Weights of a small GPT-style language model, trained from scratch on English Wikipedia.
Size: 12 layers, width 192, 3 heads of 64, MLP 768 ReLU, vocabulary 8192, 6.91M parameters.
Architecture: rotary positions, biases, tied embeddings, attention and MLP in parallel.
MLP neurons of a small language model. Each row is named by its layer, matrix (up: input weights) and neuron, and shows model dimensions 0-191. Each number is 500 + 50 x the weight over its row's rms, rounded and kept within 0 to 999. Numbers have three digits each.
After each neuron's rows, "fires after" lists the tokens most often just before its 100 highest values on Wikipedia text that the model never trained on.

L4.up296:539517565539511585534482464509466508453491526462490543484533498581519537462497539455624400574437531447545497531512463564574486533496579443520370557491528471519465554544505579474471519546554481489423467493628451498485539536490510442445440476555512524466470490449551509483421594443484474526460475546442475430493469477450532503520549513449367443481501417456522461481561575580498549411518483498453537421510520348437432600499534479480493477584587456508515551515531515549510439488450571464579411402495543431582485483549521535548537482476525452519451527517493498540568599609487500412
fires after: "1", "9", ".", "4", "7", "8"

L7.up735:524481448524489558416489503515470530489536526461444447442492551398490494519486544460468541524531560538444473405635544564521538561483444499524435520477498523476499493532427589533429440491473459561530528478411461539498468478518627495463467535539530596569486460565448453463385489490508512472440513538573553520575519522498454451529496452446449570618469591445466419493547503407466502519476404447487425571471536592444533515529427487461521495376476445553470451548583485427473479537515445537514471514428620504506406550474519492535470549557531522535478447518578514544574608526502525403
fires after: " ", "1", "2", "5", " #"

L5.up442:510513562481500442528520484518471553494530432411434522502612572533529506535519450469514500549488603515400518500542478510516446481417518480533467469552499516529444589507524706498483516509393460530477464452512459538468571515543576506477477495456523567476617484537417466550493519469545581527386597465554449510578528513530548491502477531613453480546470400506439456478538493480445433446410524537476492486484534555524574477559502476436417475541607490489526525479511564545463429448561449473420471546499583481442504547466502407449475540445517413398510499576529516560517450487421444532
fires after: " ", " D", " Mr", "-", "/"

L4.up137:527523527564524407442358471454487584487543543419471513523645460490510558534605504476482466441507482540504533410458481552509481568398473495496383481481504498488448466545399499440559503507503446588477503443499518481547474506487444547390482497460532465521579487392489457540511495505549594549487434479517405398525463467453599563496603485500433463511526460495580482508459587607492453495590481567607505444524426488421585572452512486488536482510467479513550529586556502498478498550519460412538481557526522481582528541555484417502565470482468444514497547474482579464549506519496543491
fires after: ".", "\n", " where"

L4.up551:426546594547563423508521503431521563525502538524565510506663491486506540467576498501509459447484523345466469569501441471488441481443474500531502521473497457454513521487454537511477475556482498507498480453555470449463470470551508452468415512457543446530472577463487493514456469490543521524395501407563571388518468538493563580523597425607463505465603496485430560519463545526515350514662490466500487520548429488520437512479489466464483472499479528537510552508558560484493549520482475394590486476439473533518579504657517454462493454580527442480545494521443524453556512555435467443
fires after: "\n", ")", " =", ",", " footballer"

L5.up401:507449527489530501538446441462472531486508517455473611532561509522505523475540552442532602465495554534420491544543485434576496496476505481403486425487525572532463514513468577474459525475439445487482431489538457496435537421498560302501487503495442510497650514440402525523495602443508547483476561525494430551548506506589572590492531539589536589616577479500515463488576466564480508471558482515530505455512451542531444482487597522522456479583490488449492506419435616548468402466585506457561443536470476485553466534452448475466442506426585517529421546582495511547479528492490533489
fires after: "-", " ", " (", "/"

L9.up23:513457450539472532519528473544568576534538490373480468478492533505503426462451483505603505465424563627513509484487505533456503423483504465542411470540438512445531596602492548438526477519550447502428519452491539475442450502534593480488533369479501483471497386554511502486432541472520582527354504524516550493571486506501436568513503545502553622475558503533471538476511517594538510577597407522469523546444531513496450473467489485459493505497484477375518491477611596479457532523457476445444543549493613539509508510612529444460556580443493370520458547480483482556471460478459510504
fires after: " ", "1"

L3.up82:524541395447583464467516421450577509522567495471393578593610470539495465527447575480537524527484542559528429534522518501481511512469443503457514475407533518462471485435507572525569521479498412512526543394488502500492421500497546388358415470633424485562486428462573491484409470487468509529425461513495517404527508488495529407474531474465478517479532519506390480490528471449464488549516506498497470597486512494474528511471554532495435492616558503542564580491538538503517422578535494460408474475478540515525595471561570514473495622475475476467571494498509497480560499569539512361
fires after: " the", ",", " The", " He", " and", "The"

L5.up326:513582455529508513481515478515524627449585475478460517434602495441501491532505554457461542497430450448411497511476449500525393465474407496439435474545465474402500492508519495503549462577487494500531469524511411543474423414559506440491479574501548577591525494492453517474310559517563529478453464478444520525545455492551530481478557491521453473514618467530370535451568543571544478504614405474603440421500583523474526519527419552591475524505515470563464569509533569450443461522514415495552452473467496576558493535490590478484509417549520500497486490507503563538452453450469471460
fires after: " "

L7.up132:519512472446486413534566384503557612482567517376534499506574556443473498438519606472464416557424517465396560570584484547510399471520512478508533490490505487498388503430494531512510512527555457491409464433497481512466514522541501511531484523525575445602464541497553562537558533456555594536487511484433467463428518498554478409467518422462556617522514539596405541484580491469514481575490440500547485487526503505518607471451525612443511541471540491578491502489523548498383481465501507537501466577445531579625558486494488470472449490457526397509432486488499480603503517511486509484
fires after: " "

L5.up679:444471547512528437428517503418588579509502581445454498485616485516500474518566602492510500479484573493420450504509536569531442408469461485486494514538487546511475588458423504524510466534439480505440464519531454428491497526584511471477550460484469493519506554463564565528471423539471578477472472444535526545482505544527587519475569532616520514557498484369509559445457596513541439554491431562573468452579478513433473506504326511476506443458477498564499520453496583459442558643540439399486508509450478586508488493569518384425476473490505508501512548452523559498557485375444526515
fires after: "\n", " =", ")", " footballer"

L5.up758:542499510620515507445533497512517532410491511467509471529494442471518484546503562456461516532348580490550505487603541468419448506465499486526455581497433496485430559503504506406597442474580512477446459411577380476395563505581468489451430550483500516517542384496529544512482614526496473559420532503535536478502567561496471545627562437555466526455476431473556485465413575494487472561443516540556546489563484478477504523566426583540485333548560470441542512507529488521479489574488505476473444480444513530470618507476535482435499485516579469461489465468567433515550487534531483524
fires after: "0", "2", "1", "7", "5"

L9.up455:469530527584614525513493544451575580513473492476465560545537512496535506464493463432521451496518541427487639439508511615476512448437419379406438513563503533555419558547544481441557525556460509474458519488461507503510556542542423360496474500443551453461474436483510484497554576427440524571502562498467510422492460487719431579505510496578451463504535488537440551462588486486456492573478474483471501555513484470509537497470522505577454429524547529480456577506536487512489463543621521421514510458439501447528484393528479463508540487616531558495521532536486500471505514487522527423
fires after: " (", "0", "1"

L4.up59:513540464497415475466494431537430494443524528468483465442486495384498499534518532477527492407483590561533552459531596453613504554440465495456504511529461480464500539546472483480397401507522440505526500441497432512431486485505530497516481487564490522547523469484511477442491540528546546514503471485525525558494577511570632476525463465579467477697541497498519505476502561440530425598458433461582462521445480499480553501533351434454451565441556512555555461533507551404474478559512428538627582507393434514478485469542498447484500544498598516465551457547595559563527521543487559463
fires after: " in", " for", " of", " to", " on"

L5.up504:549523389487509537507453421510482502484471467351439580429556487435463486540429615447484441508390559493463547471475489559587452503484501434493479586481481550562435506467443462527535483472507468478543500472519455496415538407505520450504504534522531483488583464546560470534408516549512525514463538548451414481493516555552513470546556454476514570597437447606526524449478514485513566580557472533614528498486416554512527547521448595481545450412524604478544429498550558505488577545481485505579488586455504502545588430511529506436505487491495491464415407462496436524473435459556625467
fires after: " "

L5.up469:474523479539514475435522547494478559511589406436510523550551513452467510455452566405514549528329553552456576480498514544485453510408490354423477483496466462511465476534541443447466507576494476458376485491542552518387413543509453434507488492545482513528599539605478477471483541469459526520454585472468511452454420504611577497521479544496516546580482535604460506540540502464563455640570412487484489495518394499350438464485475521489471504538490510581562540507521534441533536519516466520567507531540546559528568533488542400465502499525455492494539476520517479548549527518453460453
fires after: " ", "-", " Arch", " re"

L5.up622:498546459505573467516548336441513552524582471439466519535557537531498501501441604453500547522527532560463563531504554507521441462436373483519415471460548486530475480501481442481525467631498422508490427478517588504466576445514497401493522512519485516504474414508458425526410507473539519548483546541515463460519524521566496490521580542461509560595570471576368458436638459421572464530527475524556491536515504550544515583514475540562523476461499528470463490470506511440470512468488464484548532487480422519520513415488494470458500550464573400547476507339491596486513352510483467493
fires after: " ", " (", "-", " \""

L4.up567:551439479453526352517502478517510515408547521394474559593547514487549475498434465499582526450501427564459530503553504554546458459512529503436551504530496547524377528562426553449453458527577559531521509436537490497440585517490583502472490498474369600461545532511500493495544607505433501558494345487566427514499504455560575500490497490513531554518413468500556494474473552511462497448450512533526504457505405441419512522467447509454362497502562581401492547446505474516472496533649505551465522516420524427514526520513551529458472553523529542453476579558552508458533448500419548486
fires after: "'", " Dur", "Dur"

L7.up84:489407471590544509463527579439512473394544520443458541503572484510513419523476491502568594524529542512488551496431500427484511514423451485437414574440456584491504449539509526526532465423575435544498502485505472570550474426576531425436473473591368558537544537526554530484459467505582489498465502508541455393431465600551568577489544446452531499525518444526546565463557500487449512547446404480573390496494546462444507495561530561499409409595528458491556491553546489524442410541556499506431534441509524498588538452485532542547496471516549497523502558451532510527599501416541497405
fires after: " a", " the", " are", " is", " an"

L4.up720:584469545521587459422530503503555506430487555442448634553527426403494532439441532480487485418473475466552525423571480520549488487432499468453422460538511529504417602536414482410568397582486540545466495384558464423478461419565506525435503511482512563501529503521504451526506569458526541629489448489533443499566453468507557574504505514544454564457439431519492429531509571561483537498473495503498489436571471537509447511483420541387487503548557431623508540483524458498444556463545530494494511550471542489586488430520520495444522589539508496512550550533586625524542429529476495482
fires after: "."

L9.up538:450505546488533453530582504414586603523555598490473557516568423544430507602509530454494452537456576467465553492432504503564510532584486432549495472419512456458471474551390577554531499513470540418397494387423531548463504510548535498422460464595492539466612447444525555529537512543473532482400489531521446445549532480571457566537493428582517516512511477557470527414585539552527502475452435581518554528443545532475474502577519478539517448500495532492455485562451611552455511507484552418526476417551519512454478519502496443480440525457477410495511535503461460579596473559482418412
fires after: "–", " sub", "+", "°", " (", "-"

L5.up153:537536496478513457560426415471431589488551460421522492432602621559392459574503523498485404525521599609405525535412515534553483432461550488514467484499527492559500486495474533466518548514463460371486519482531513459479575501438536484555500525450537438432476509494537441560526453504570567532504579596463395382510527474504531467557593523529600436561510475491436475474476543480503478538448530461598452504499535498477514598538557494401476485521503539457565524546536548539476468484502495424525477550481551469448521539470475390573491449534508442525471517488535446406565401509474402509
fires after: " "

L7.up643:498470499544541578511457459527511522408473535432474486554530489471507556555456514489553397505454509587517444448565563489514350533359515468571464509476484527564393522465532502439485539456511459495446414426603470493487451466518537448484495507476501486462486514549456426483514503449561497560440497428490502457555509571502575544544533456521503468520499538484488497437479683524391484534450446465517611498497433480517533533502408440490458389474561566392550595460542483551459505528476507454485413543508537480552476593525575477475563595532564570446512529565540570465514537539474486460
fires after: "==", " would", "===", " office", " =="

L7.up156:541450440490482547435468462464551584486541619496418468535510538480493497537517609502430614519487509482449469398527563558611427511507455516466419551482421495437500542550495534465445576485532460483444389467517513509526450479575579459499493451548404558570472458530506473474511600548468500469507492564602462509435520585470536586476453551550471547540612487498619459509532570497495490453486360549568499457506548512456466585439475576591468468461581508412510441460532470440484477509498503381510506524445459519487502489507466479446526516403555521468449426547502529470504525510432520462
fires after: " to", " and", " of", " in", " that", " as"

L3.up145:461392475487430468470505449425538492562490533402491526539493478586549509575541570459526494592461553587476497519528527457438427456522412468463476545489513562513464489364539521436552460515496431384436442521508456518495588461598470449467527497487533532514455448455455527466477536534592516410537403572443475480531472555505504533490512449548504577498602489482487479476613515499450456487560459459553515495518474394517541544480460555525500483432534482501580559386565584464426505478440507499440553528407527544497478550532451476543402538488463565620516541595517523560427446479473523556
fires after: "\n", "==", "===", "V", " (", " Mc"

L4.up631:499412510504554493453522470529546507509560469347498559474505494614517467591508506458505583433453498545534500508581561490490516454442448458491550468493507502458503515525549491548446499436464457621544486481580513363455466508486678558456489520627558479578551379484524453465483478515416537487426589515528542539502609493553438548524533519476454503529497474438375528499488484508452453583487493519533528500460458524426533466540422502496505491525505479461541444456424478486593456590575490537474443543498519504460422490543501459455554525559488482486522499540614580536505559504475510391
fires after: " the", " its", " a", " The", "3"

L5.up113:457476491449481446494491446483460509568596536455437398509501549532537450533606554510482528484569513483484550480457437604491479463508461515473520555432521475498512497503449521495475575506497505541463593510540511456392484496407521526449463464494421567474531470525558618513474470417544532463438534567529407504522607505510542437627479524537456597438530491467537451376463474579487484514378485536485485583494487395492544524496501517490483473428562472541536544489525436526534408397556465399497533513536528423533408478588545430593511518475575475459539558536563530498569490543583579502
fires after: "s", "'", "th", "S"

L4.up514:514433396481635526464472505451408502497484551372565616564478515492463554467488535498513590474469491412550459486491461463557471459449454488512417453475525506553371572502453545456514481507492474531437446453596421463522460465538458491443466457494463497471526550499441513581544555488555510595461492508531460519456436502483550619576510495464403508472461467523562432479567554501495525529526508520576464501467557502500536550488467543443529446546499490507543469497512491479400554463565451393520493514525475644621475480519533483484478645578584466498531462570542587508470453505462568481
fires after: ".", ").", "\n"

L9.up179:564443478456547524489417481545494552412488578415398483528457505411540500484510496495465538427575506400421552483468540595502488518512528477492449474545436511453473527602475591541511414486495546545475566389641447452447467408445468404412429495567471501559508473566489507475418516506445494582380494534526478515536473510495536567566550532529437503498465503536532539521433524515486542432572436518478556458543486495531433587569559456568494474546572457490533486477539511545433492490469535486470577452573514508634475436470432469515565497513550473521374435481525465520451525496457530448
fires after: ".", "3", "7", "4", "6", "8"

L7.up386:508552524438528511452473431464503551455584475457438491452534558444383499550495474497480501513424454492536454498566480580525471509554437541481541544508508545458501447535486575510583525599526388520533598528460474498497494531491568540451406544562524443591558497501467496497439421551488600517373553490512468516502534507522498502514535372471504408549501471482401502480487552490493532531491415454496429490444570589486490501525465438590499485511467500472504411534461524440504499438426438428582463513482516528527452484471481487535658574512506381580535448549542509503613506613475453417
fires after: " ", "-", "–"

L9.up155:498430537575586478504448521509583523505515474490522494432500516482460506534546576445491540393555445475501419458579469505489498445499501537412480450415415618516571528445477488444493564548556477427433538487561425452482484477503501520491458521554545385519497509481490469621491536449537472480465548495536521374577492591576508639599484586539461494526453496547390491457474429448510528485532503473541414530544447485452546593515551612504491422502452453533547438484554497521498554551457420537487598572446458492509494518563564478465521454527536464550530458538535445599420505521512468447
fires after: " the", " The", "The", " United"

L7.up566:529453508493515530450527491508543636414594559468536513427618559538497362536483639485478566550561509496476557521464494517498508459484500479471436481529523506494531389507431458585471413489508562473529609537503459448459493394494521467492490458483501444571559473507538526556480443466527511532405503450520486483447531483513484531494550499569477596510571391566467464464505474648451449595573403514567475424482450540522488506494582500503457518520585513497497477427489543507459474516564437487456466524488476617447530492602508484553573516528459375549510491506503461498484421522431476476
fires after: " ", "%", " Candidate"

L9.up177:524372505488556508362494434458455490459488484455459595468526509525447477560517573452430523430511491550570599501553584479517510435525561401413414531495550497532434524469429467553468471574538485544405517400533478458525524446570489525456524551532494454573510542437431550516510526496519492519548541471520443516544559475663545471483536463465511441619579481527523522477527492536487511485427448543585410463536580504521547529609445483556484545503529370513527484444394532493490411585576460492486525483561471487456427485480482466567537503545495505506500466569512565571544505489472546470
fires after: " the", " a", " in", "-", "'"

L5.up307:506509413543453394319513472493516517510573475499569541521632384515549529430491493454522475505500561478417439560474545519414531503415445465462504515516528559537448560525580526452475446584459501540379524479506484480496546465502535512484493501505503520484551501454571491588511503580571550512494482502508407386549565494490520485588563504526454505516484417560489467479508475577525506539472531520518508406510502394451518476514444532562521506471622443457484443403555504418466515553475525451462471548433522549608534478648536436511515530486503472498480461507480611461446455534454556533
fires after: "\n", " ", " \"", " (", "=="

L9.up421:474469415528546428541474485574532591469588477453482553475525538483462514625522506437576477461527511558511517421462533629518445383491519417525462540526463481517522563485471578361560512427465413487424574495525435441521540562473379408474542523511549518450619560479594445460528562496478558539421504524439454494524484500513448516535516457517568486490552561545579455471489455508598536600491440443444495527514524463448492482559471455473533489512553470563556558518549557590514446487484494465495562459473450502534508500521377442509458486521437454460539549442570481493515488597520479443
fires after: " ", " was", "1", " re"

L9.up234:398524544522469471523491529581494498560631457545494482516488588429508475598556523517523547463533527502452463486507501526529591398474481409497505573404433604567559525550518535383527518499490497496496511480527331503580478442517550491551500499491455547461516486437574421486478478450521497497420517433515419504440485527521544614530564402417441511544524452518479540472492498526503549509402502502520446466625485490468516445519490548531457512513506479455470568454583504527560469547541533467458417521527575482552513408503562486550472462405499428478456451414543426488565563457505606463
fires after: " the", "1", "The"

L7.up568:458510440542505504471532465462481511576518489540532463466509526461491452504589579459454477512639620534534547476456557485476454398490433417605564543463548465610545574477460518509487563576364562445505477480566429528489547408428446500466519517501515548448517439491497501504592439526525587479458493494478440478447437518591495520495426543533459518557514535546382539354527457536542507624496477530590452457437498470449481483544481462465478474518508507483589477496533496566540441523483408441456538447484512485535416447472484477462481511470528453522466531482613476640545522495504471519
fires after: "s", "-", "S", " S", "\n"

L5.up120:497414433483426523503545488464553571459533403509452512548506564458455527575535482482568504481392534356494505523445478547489503547441409467511542552418463451487441507436491471469538482523568441413504446490482495517516572530515591494490506433511525440471461475382450434476483561479615548566516473466468389488500579531470566526525603517555493498531568490522469552457538521607490546446392529493496488604574493460474594486555526569516424472477500571493527551465499538483492492492442547467596605563518492503478504519515502327413471515532494547476437476399502511558518456515473496525
fires after: "\n", "==", "s", "C"

L4.up69:508503448582533517481414509496468497468569492489515562509475517542467454584476511462549456526452496489513578540447578484468500502514549441436385485398410472533480657522603601502437520504446521439538509407516484460495493489526530441500489513511559556508449525461472553580532598439431490530479500512571397464515470479452484474627558498522554464614502481615476512493444540495574475510492488518560547387463536448442521560585545440459548511553523458436519614502537534511515510480520458533545459438415545502487538519544521420514504604513506590441483517506582429409552502499474503398
fires after: "9", "7", "0", "8", "1", "4"

L3.up743:586521437508478518473497406541405520433495485445513439512561533421560499575462469466540510485557539573501514492457520583559409537408445487438439484517462409517395492688455474461449578588502484496514425484476501529439538437487456541478468553509454483497504516542556558520548485462540587573508470491482479475505512524520572528445433537475474530509458497469497540400542581517595425489455438587537495504490423453388512551523427501532396459515487463565539534603475502474505508551466482408612524509511407476447468537514504499534546571543599573495506446553562537509512525581494540460
fires after: " at", " on", " in", " of", " At"

L5.up583:526394432600508503462415536497603496485491480493535535596553524529467439522507498433598493497479518536429469510563546470443489523462481382503463448492479522516534499434526615492545521474429520559476552434543544517474501538552604431507453492612514653483547510534397483526534616476511485550411549472506429456557481544521560533614514551435494524537500430545489476512649436593453443456450462539508539412563494490434469507535499407496495446456487533524620470489525449510489539478526464529439516520485507527524506507509513454520433528455576511423426451532550439484541516540457480417
fires after: " ", "-", "s", "\n"

L9.up599:457465481521623508491470509497572559491542519425447518561592541421460428519563547469486495388393548414422469562553486511575417510429495475469530487497576535424549500482480477446467508465460424517460463472565452504450525408451558475460540482576458549502519479489566433481517610488505573503445542464428474601482539493517645510482598550469523512474401524476488508448485529492455450526519444504542526551476485535506558478502448566525455507554488568527438457514468528562553329487569505452551481534496465513686478525508533400511482507522504563523482452494561493442512527533442538510
fires after: " ", ",", "s", " ("

L5.up299:460532496494532417475435445428496497559558588428583537412549575433492613546516588464564515492518482488543481478444536583520468483483534462484373514474534490570432563506502674422501482455546505463479534454500423476545580486497495435438513438575455571440503477443533590489504518443534510476470509537489450391522482510564502515557521469571575421588477505495506523458500464439585507489551437466550521465495521401480457533512395443520566461562608485472480448503574473493520533492510598476495454459428544420552494556620547514561539465526507469484504530553556518440543519469484473424
fires after: "1", " (", " re", " was", " took", "=="

L7.up607:497558427488584513447542500525499624457511513407503502510496519414437444548472552419430520529562525561468495487486477542542480489501501515507440478503554496480500538440495442460483530480491498593541550513540431408354480489454504459498477474470449506532490537490358495405513511462552539605380433466488500504594518495483563616489593591524465575538515538541463418384529466469401397509521493600539470539445488507545503561541556529597542526621518500530483519530445520544557424452546497465478503512530470442620513440481512441565558571476556436460515502544450509449464493478491495512
fires after: " ", "s", "."

L5.up34:488557338535500430575514417517491482547484483532530536513568566515409496519584531475466473496444488436433469521421486475525504547422493511534456443414546393485497439513447486552465575572464456590429525416589480500475433537528498465472499521569454481500502473471507467510411462466597509562498541520459535472480556520564541597512505502478471456554607458458514374404548522572538505486523510496617459452541502432492524593462517444532490482555446482473603549437479538459464488537560502423515477438480476505515508402554527426587512449501483474502446569539565622607566518491506525500
fires after: "-", " in", " ", " In", " ("

L5.up354:494526382483556463515376424458564486532521483495516533440540478538535420572557611462549503477406532553469523500599540476438499498433435410464464592477452567519465457534502423516571474513459437548477532465520420490496538536479500451532474568572526535533587439488429500587500529582483434552530480541433451417548520542564441496587475401519510664594536501504496495578539479516446455548472505502551608454508527434499535542496550523578508556392530513503530493475559442450491480516459490499502495526365485579565504501526460465520394482490524416502503539444471450499475549442488513501
fires after: " ", " |", "\n", " the"

L5.up139:471465398453491503490508431541395557547527497485494550464503517515472505490526517493484469511552598508398503488435546537455440518453455472502398483469463517537515471497542588521508425574460457441447526515481470400410531531441592510487510567477475491491524518573556442596419444520496434467478562570524401374585553461501606476518584511496518571506446503553547484503580514579519488458481515533561397495473571487516584514529558555504463535499482523437527550516478570466475457485523455463493516563522474517452662328453446420445508456479547515421465568474526456532497512566458426516
fires after: " ", "-", "C", " ("

L7.up109:507491573462425489455500522511469612494564420468569458453599571617438463475445615485484383550554535539327510463483511547517405428434510479497412512476536574529483533496507529449511436527479406401492487427505540480482496483523464490455545484431509445479552483565493599435518480504541587581467567517457468544535509534509511577505572566551455471490455566485486428457507456542449530494482471529653506486496557500462543506500541476524403434495528539516558611472528579513414502531467463471490451492514516496505508554429547449522486494529585538438553506519524444582445506491408516529
fires after: "==", " ==", "\n", " "

L5.up140:472459441508459575490487477531487507495501422406497556482593581488466463553584524486541500540502545502490461472578550573566441422500414469497400502507555578543465564457519547405478557528441405522500491525516454364532529386585418458518497473503561460486491495497472577505464606460533563488467440486434403487476443506533566611517517467517587456515531556489526393489552463480540547578501467459600469480518492527499552578487528515453514471502484469561480500534556486538374537546465486458465490521444598461483491624494399419518418451522568474497510516619513477483558531492546502473
fires after: " ", "\n", "H", " I"

L5.up691:427495464557583521471464505497501547485532473342439484476538539479521476533517496429530517520485568537470432471490545554446432493365460443410468562498511494516502484530582505509499544550447514541463559499520497538374562489463417466508479486513493518497582477492516541501455499432582539575413573480480588515405510501567594485510514574478358574490491579516608537372530547558583437534437493555549495482478379526547532522470474441493536494542482389531562458538470496579522477496473423485420517501519521535485552510544464467537443549457590430471516557553454471533559604498489487485
fires after: " ", "s", " Arch", "2"

L5.up230:465488506482470527482394494522506478481543478535514480499463554505446495558499445497504516507454512429520590510595453495468488520487414461425497502452463519477541609524418553481428474539547426466491462443474455575540390542492632412509492492597497497546532503527496512457523514541524568519458447447514487517466555505563575543570453485495461522564503508518479458504566524449595519523436454491505437414503525484459523551592495448488463544407599520473607466498441467443484462610542530458562631469403515547471497482534491426490518525471582428484433420616563570594609494474433487396
fires after: "–", "-"

L7.up750:576569478473617545535486418502459509553571495461382454520609522449438530473450558495496470518519535574432441447567449589515498422510431545511471442568470544562417516411535599493491435484501493543543499533433502473461590458504632481448430502523532420465556530518462503503444512532482504533443504584464489559553492494512446421475544479483508572544512526480442542486568541500489525561470419548483414561484491489400534510524393523531449483510518551656471465471527476457481416488531478517453525401420497543552448493485431513553561553526557424539491552499508518497582555468574571427
fires after: " ", ".", "1", "5"

L5.up468:444515423516508511441550393527494591475496394479533555569561456445523374455472560441425445481491510486491494538450507538423505485504382421492494532497529584443432538477472461432375541567509453588425457391551480493512567481557509446479499503476514470521577497434564512484560514467500549466502497500458478505505499479532544549478539533580466581562499547544515543414548510553468469625496524553575500483473536498491480480491496568489532507462591559472432508501425491573538442567505448487463577507422582579537554408521507493470498588547478410487428515380564525587420528447472530524
fires after: "\n", " (", " \"", " |"

L5.up724:529524399470502496494464505483494556484494523456388482497584501465447506538551532538429517406445445522492461448477535479526452509417431508548539516583474570570571476470594532455476414500423432577484500487500478486465525509435609514467486419511405537479530510583566416530409497592498548516413560478504528543486529575509519554521491421519515511606574534557441426477505615518549500512513372432595541524501530616468491509478403516470439475549498519561535569431521520487428441492528475427477573558488484510539497449471457502477547563471492418474411527503522458584454465545377515501
fires after: ".", ",", "-", " |", "\"", ":"

L5.up303:474439452491545439517406469490538524530636461527537591501575536472520449524564588430519486516410604476509490478497447487513468563463537458458458511453569519491553530543496425571547514505488464584487523438579490436556443410582466473495403547584555523492533528458466413507436535467610460440536531460479524433385509465573540541492495433538615465588539477450479542452628443519467423538410464518488542536472487462517561535499484593510427502530430561492644475487464571455496461446528545404582428501477502513489443516467498453509545528497482534483461453531528526510511567461473508472
fires after: " ", " (", "-", " in"

L9.up65:445508597482475472573400463469548495476602482458478633503484563421548449506456424456561496505610519513503443486519528530525565512443426485484488424515473426548531470595531562499659499525521451468504484476523507499435454488533598551444484501609509560485535456582600439554403455471535488504448463561483449495475440513543473589579459409462472524538487441507475560476490498473517447489441484491557365491574510534411561506601513587536444450490513536544533443541529501525578427513495400483443518516474543488490455480526576547494427488489517470564493414483523489502540504530523515388
fires after: " the", " a"

L5.up756:468469420478520514546510405474520517494536592455454530552534629463539453485587548506489438370490479521463492441450508633565439498428437504485519526503512552572479588479458606423566484557501508519513523422586428439451564487473538439489502573470370481467514412558568481495494594506470524490469480462523464499544473524517570579540456525518510441480549474399592472427454506428487455496472524485512520492457514439518495506488479561514409412508525555484474584500513452503540387513631483414500486538427515448539555498516470564485542500532505484461410424537521472557553600539475562511
fires after: ",", ".", " (", " \"", ";", "I"

L5.up748:604468474461509447521575500535459528527565544514485486532521543541468475488501623489429565586440520492516559431468414489538533469482497499466323457456477467447525474578485482503570521473530552556475482429574531381443476488535526548448422458446450528533492470443524501528458432417527480545446520523483386499501622459557521643478555480585502559612546432483523448419527486544505560475510451517537530478515498511490540564498523459530342518524476551475455417454483623480456534525569513488523514530524484486474579458497568444587483452439477509460438527540583541478459472553476484478
fires after: " one", "-", " mi", " A", "C"

L5.up545:605512478460495474483551464492518474480545488492556566504544508451421442513455564497497514539545489457486503517486512554612463463482489521439462495495476532515509591452548468514525396539493429509476552442565470513429434425530630428507374538467495534491492391450569441524394580451481504579563489629472440511575515519579539502582546473517562529572572512492515506480526479390532403516539457619611521546432456529494548513512479443495460525554518537511498492460504496502464476494548399440515486556483526471516595458443459496532542413509541459519391487499514445517468451477418648484
fires after: " ", " O", "N"